Weights of a small transformer language model: untied embeddings, normalized queries and keys.
MLP neurons of a small language model. Each row is named by its layer, matrix (gate and up: input weights) and neuron, and shows model dimensions 384-511. Each number is 128 + 24 x the weight over its row's rms, rounded and kept within 0 to 255. Numbers have three digits each. A neuron's up and down rows have the sign that makes its largest values positive.
Before each neuron's rows, "fires on" lists the tokens most often at its 100 highest values on Wikipedia text that the model never trained on; "fires in" lists the words (lower case) most often at its 100 highest values on Wikipedia text that the model never trained on.

fires on: " in", " of", " and", " a", " or", "d"
fires in: "in", "of", "and", "a", "or"
L3.gate376:119136088179141173148131110103150121127165123129114131151116188098094170147131141069136106157116116138091120175153170137125106138117128135163088170150140119143098121120134126107088149141131113130103168148179133123147115163148122131132142128156151133137123159117109132114163099132120170134094118144132148124143118106122198156144127107114064147122172155072165136126149154153089110124153
L3.up376:145128153117155121150105107093128159159124144151116158110128125130118102140146105122143109137098145107121131132125170077132082127110114114103131145128135131123109142117123109156163203129108110129111141144110125154085136135115135125117110118110194088135125185149148085117149115131095175134106119116098139169108100172139090108106123151139125130122125090078116130105089156173124104147196

fires on: " such", "0", " very", " Pe", " San", "o"
fires in: "such", "0", "very"
L3.gate1182:142099154142094115091107130144139074113093139128147140125126080116103069135131162135139107108119080101127101141121121116128120140148091173150082111131108092175180162135165124119141167123095147152125120111100096172127101137171157094150153118167141124133152128116146124135157098157116127162145178088128138146134093158125135110143118084097124123123159096148121147105080160092147127141127
L3.up1182:137091132164136092137118130123121094111128170136162139112105120116148155144138128115157136135172108121112125084132161086095123112155127153141108098140096132145114087138104120079116139130096108093210132113150145113135154166149139162143139109138121116124099127127147173130136117139140091145143131099136158132143154109105122134105118109113134118102175089134140127066141157101134123101124

fires on: " an", " An"
fires in: "an"
L9.gate652:132145089099112111129097137168141105145145119119109139145084130123120140122130130121122156106099148098132134102120139144152173070127118111106091142123149125071121092109161116099062152115143111112146133108181125137130102113118110143132146100085135109143153141122084107102094096144157103062118118134107145103149104154189097158131150142127134125112120116110167143069125121142108113132103
L9.up652:149173146132116133118125102110107148143132165174122080129152142146071168106114117119079128145112101114131153132162112124130080149128099144162074124119164172130109117128094156134156134147137095107142176100123093116091142159121130113130094132170119108166100086142145154127150146141073121098128119087128129154153083122114130086144145137127120181137174133152143149115106145145143165127123

fires on: " and", " to", " with", " at"
fires in: "and", "to", "with", "at"
L9.gate137:183167097176119129123149133156129166115159154135183141115112138150114088117119128101125096182135147105151086141191149148138096125131137118136107073091157123117107121155135138106154147134154144127117139113122152140091115148133139139131115140142120159156130145138117105114113100162146113147110154163126161121128114128095133097126086114116132119123093162193141153101116090138126130146136
L9.up137:140116154108078137094165116133103125114181159126150128115155142127128154071138084157124144123137176120115139118101138125122121175138136126141127155161116115133153103138115122106115078102113152147104144162109138116157146112121173145129135133100118110100077097105113119136101097139163109171112147124138142135123118149124147132119098093154135143171132125128084114137099116168110140126104

fires on: " he", " also", " she", " they", " is", " had"
fires in: "he", "also", "she", "they", "is", "had"
L4.gate1404:091142144128141189142148132146093139161095133137071147125160113105128118117135126115137111130136109130122133139134136110112130145153154170158102141141122094097112109128100125136125118103142132145105115100177116166125139159143161130107131117123127130132117105139113161137123140154130121157110161132116109138174143119104109093122149124155159134147100142130140118062094115098153104110163
L4.up1404:144101128151149126114143154135118188110107164140126150125150151126150139152102144087131131137132129179143159125112117140135078131114139093197169121150139060122123154158128131128146134126146179162157124140142153132156172116137074122105069103161115115122095131115177134120156132129163100098158133134154130150163128072131157142134138157161101145167134131086137131146140146146111133107124

fires on: " are", " and", " is", " be", " considered", " was"
fires in: "are", "and", "is", "be", "considered", "was"
L9.gate1382:153133110163114093109126143126102129166113121122135155117135106136129120187120137091099142154148142144107139180143110051133089135132128121182144143103147154092121107083104134127113120144104132162130140136137131105151130126148114184134161142167120115114116157115125142075130125135144117127123133121121101126112162120142117111152124157117104157120111115153093139112120128140107138110128
L9.up1382:151101126141150094161126128128142145150141142161105152130145156128120125123112150106121131170168148152142139112153094128133096131130109139164107137114126132132150139075172117169120149084116140121138124134163141113137102099099127093122157111082126105143142118132086154119099098141171095134086092165119129138118147156097123141153179119119106149126087157184101143108133178124088141104126

fires on: " as", " a", " Ju", " for", " been", " become"
fires in: "as", "a", "for", "been", "become"
L4.gate685:102145137074128151122098105187098179105160129166092167153160122081112130126136129099097120137110129081102127135123163092103099169131151120092131097121142112115142137130105121119106118160124140125156108159127154121140119131175107123070139121150139188149120091113122131147120146143155127135066158135096143113164129141160132121138134135117120113156104113166101147090132153152093132122130
L4.up685:141098149103148162066071131129133134108130124100144121128100110144161138150125126103120126107149122120175157142172108124156131105161088133111114123138131137109145153146122077153161102110129129130162150140147154139104132137174156139142168128159114157138097124144103133120122156087143117114101145116144153135093142168150118152137100102167112129169146116159090144127162123143128131118142

fires on: " from", " of", " From", "From"
fires in: "from", "of", "by"
L4.gate1591:157166112140115062118111150109086158130130136151114091106109112130159137146133120120163059049165155136100113148128149125104108146130157121116108128148094114140122148102160120122125146158125138148115140095167125138125182135159106140115122084128132099139143130101118140099187159136095129184116151150113115147143160114181122148122100163142125164133154145160084142144106169141171125159099
L4.up1591:156107167124127134121107132123090123082139133110127137081097166115131139152162152097167112151126129134114094118115162136123114087145130169104150140125126107109117109115159134105169203091113085097122116125164101075125145100109144121121138069105111102115162136113080134100093128140121090141165159117131164142135132156137100101126099178121133139115133120123162136127106130151115090142156

fires on: " new", "th", " second", " last", " first"
fires in: "new", "second", "fifth", "last", "fourth", "first"
L4.gate1050:115121155144165136153178140132101118163112108134187097117100116102103130138119105153132107121142109141104096111122136141090141144116108154082113157141144111116107120125130145115130130177137133140101162122152143136121113161126170083166099125111105140101117130135145132141135114106131145083135127148134101127112111117135108096159139108119130126134084128142082084095129108088092148110152
L4.up1050:179134140131136098119140104119132112096153146130111080099165128094157115157146166124141120121126132121153128105132164100089152095151118115156148152142137132131095153169172163121125168181120123096116151124095115168126141103148137145137110135073092070135134154111106126131112130162151145091165128113146146117119156166121173138094133133085147160143162103159131118163096119134174087128131

fires on: " to", " from", " by", " of", " between"
fires in: "to", "from", "by", "of", "between"
L4.gate136:141123116104106153085142144091087108125083089119137110123123164162103129159155146099104123130126124146115128154120125159150145118133152133096113143099135113144127154133100132168107155157105134126156134099118136091127105132113145118102132170122160120110142113103140091111094112141119142134171121169135112126137145139115150116087119143169152119132130122124131115150117163141155120136138
L4.up136:166125132145114139117124079149063114128101138123151135142139170112119135134154146130091139141115096159120114116105155121196113137107137129105157090118136153117111110122122101129144135111120123147150165127163142130122147136115169097177126166127140087121128152104144116130087129143129135117107135129155146104162101151147135079114103127110105170105152174117169128096141157174146160142160

fires on: " and", " area", " to", " Tim", " Tom"
fires in: "and", "area", "to", "tim", "instead", "or"
L3.gate1473:117096133135139116084127117124127116134101155142137148120063143160093110116173114148120141156156112117137137129150127109106146168097162137151119089133146133135115138084120108126167159159123161160134106137135143117123169116133105166121152112142158127110125183136112119139078129126212147143119085145144148115159109099157144096088139142158125105145128085133117109163157104118149137139126
L3.up1473:172121143147155141144136140129159130110114188131135169147163154136103107070091154148120105103134143092115135129090130127137142145130162116131107115117183123117122178109106125088151096115097117158164122091109131145101168121167151131124158112140162109127107118134117160124148110136116134154160135138126155127161144100149183078155109103128098119154056100164105152174141144176146100116123

fires on: "th", " second", " Third", " Second", "rd"
fires in: "second", "third", "fifth", "fourth", "2nd"
L3.gate914:200121132152126159125131097067120133123080147125118137102178140125122207129146120115122112140149092123148121102168095143121110108135144156138150133150106133098111156112115116172136162125124142123077150143141125174124135151103123118136124104114121112127129079149129112108127120104130107155145168166095093130114129120109125087152134105126133142129083084151143114113112134108108133111152
L3.up914:142107152163144117179168106125101137136101118113149111141171144146103140113133168131148088133149115128128047129172095163107174094096113127144145143078131137097128142125113113125133137160148098159146130132171109167111112155104161127115094118103112105136125180172146161135103141130114095124140126106115113096091117136112137165161158121121120134137116079107107110148135147123127145160135

fires on: " v", " to", " of", " with", " from", " joined"
fires in: "v", "to", "of", "with", "from", "joined"
L3.gate1183:130162122125119114128131107113139108096159090115137154134103148144144128160147106132101072174130107124101130148137138191147156070123171118098114155088119094125106119154135131108155149119077118122152090096136124118095107120176109114129088143114110130145149132146090129116114112127088133119128135157138120161112152099135165100131112122109129144105124133133090071101100177118121114112116
L3.up1183:106112148104101143108110081174115115127084096174145111088104169102104146091141131110118132122148098141107057135114118132141124105108125120080132134104092116110131085142133141130116158151118141127095111198185117152104091140191173129132145137088150129129075113151152119124119070109136123122112143126153177111129127109167146125154117093106072206132095186164169130119111134124112134118146

fires on: " an", " be", " or"
fires in: "an", "be", "or"
L9.gate192:163142150193099130165169118146128152173088174107083142120090145129117131122107105130147104131151114184145121139113110111099110098117142158134098142146133146159114131111139140121146169141148118126165101092109176086087077138104123119145146127128078101169116128143132107100094144128168117158144115102133164125134144124160115126157135153130112093134117128107105116096145135201153140122150
L9.up192:133094105165125170118144139181159154100154161134150167125129147168135109166086118102111133175089137146158151107131184149167108137137106136137125129148149073163130097084108103158131118158147119101057152162115161115132132116136142155121105132113129126141160186087192116099113136110145137077129111153105106141066113152141100127147123165119125154124116132099118148135122139134104100156123

fires on: " an", " An"
fires in: "an"
L9.gate1065:156119164146125110117104113127143143126124150127119136145159091123122080105095106108129152152143115094112172114120093135145168113110117089124073149132103127104144133118130141158130135123152167163127136137098137154104153129135126121134152081137138126130119114107149133090116132153116125119109114096132051105152143134131112119127153119116137138133141093089133123119129157114148192146143
L9.up1065:112173130126156117144099126132128167127139124106140118123172142118134138175155109124136151134188136138149110153136134109143154150147126170158147128148127173125124113120093185118141149147108152111120151153147102127148108141160174114142136088155168121148151109107117111144123106112098063125130145141083151112178122141112135133133112105085116125161147185172087170125124126165118160122114

fires on: " of", " Best", "ed", " on"
fires in: "of", "best", "preceded", "on"
L3.gate337:124130128151132124120169133157156146117132128126071156139143119125087114098133107127157147120145129125090110111167136151162113124100135147154117161136128153094143135133072144080153119150212147182117119141089153158138122097147114142155152133135117102120093122137114114147135131105147148117133132121115136128110117125139108121164146143115149121140150103086094158108132103143165165133121
L3.up337:141111167165135146113105189110185134085124139125091137096137077144133110088086160195129157104126122116122129101138127172176096132109101133087118130097142152111129125114167096126151117133148088121109084124133118143107159148123115142155142138123126147111131141149124067092137137098094141156148124098139110140120134142122132120110131139083135140142177088127139176153135139127135119142095

fires on: " was", " be", " is", " been", " were", " are"
fires in: "was", "be", "is", "been", "were", "are"
L9.gate29:149180130153129094128126106154131069185157111104099140054111175124143124134111151133111135134166139102133106101128099123136100142101131133136151135110128145162161150126106124150105163167106142108137125143138148136157164117143171105105123136093160139121092104131060159117113123114102158066135112134123134155172108111154083095142134159070159132106136121125137129103130120136134123126120
L9.up29:122105134138145102100039203125128149135079169130107156121070137116115138148101102093091120118130105115143125121128141191133087125115107138157120086160127174150159134120096091184125145127122143091135145119136135131104126123126133125085088140124123092102124115117140095096176099134121140106086155100134122161147127162165103137129165127088155139118121087144125134172120096129113113140154

fires on: " Dr", " Street", " St", " Ave", " Avenue", " Road"
fires in: "street", "dr", "ave", "avenue", "road", "st"
L3.gate1166:150099138153134120114147129142149098115100105099127094093139127095126138097119160160073128120124107116110154139118154113111113096112138105106152149110123104106113128080148131137085116144130145151114163167114117161137102162136133131105135126094133160135163138126150099114072115125138110098135082139137121129079144139127143076156112093167119085099143105125167174139151116093124134120110
L3.up1166:141132148152166113118153171098143131143099122136129175109118101156135190157136108160115101127151146149111147136098107122115129096131178084142145146173123122129134114100122115137152127153107130140135100146117122092154153158096175110113094102101143171160148123150122118126115135153103155129141088090181140127075109132128133140165161121144150096106107111183165098151141148134152135146122

fires on: " of", " from", " H", " W", " test"
fires in: "of", "from", "h"
L4.gate929:114125099149129114139113077142122117156103142157116080140124096107074115120140155113100104104137100147137111104158148111123121133135088122119107167143190141126151134148142146163095143154119209132115075131105111150131144138159128118126115155062091127128117117136100109105168112095117139143171105097112108133140132151148111139100071124129143114129173143160119128105095081156138136110095
L4.up929:116110098123144122132125139143112110143151139144148134104109133109101155117167126170123094115108120085100171140153151094139121105128128137120111160142139083141097129143135161134172163157148129110126142136113154126100120124191134120164144136104151131125136144132142117118168100115141118112091121154150149120103131111207107151147114146143138104128098121149159106142123127151103092136171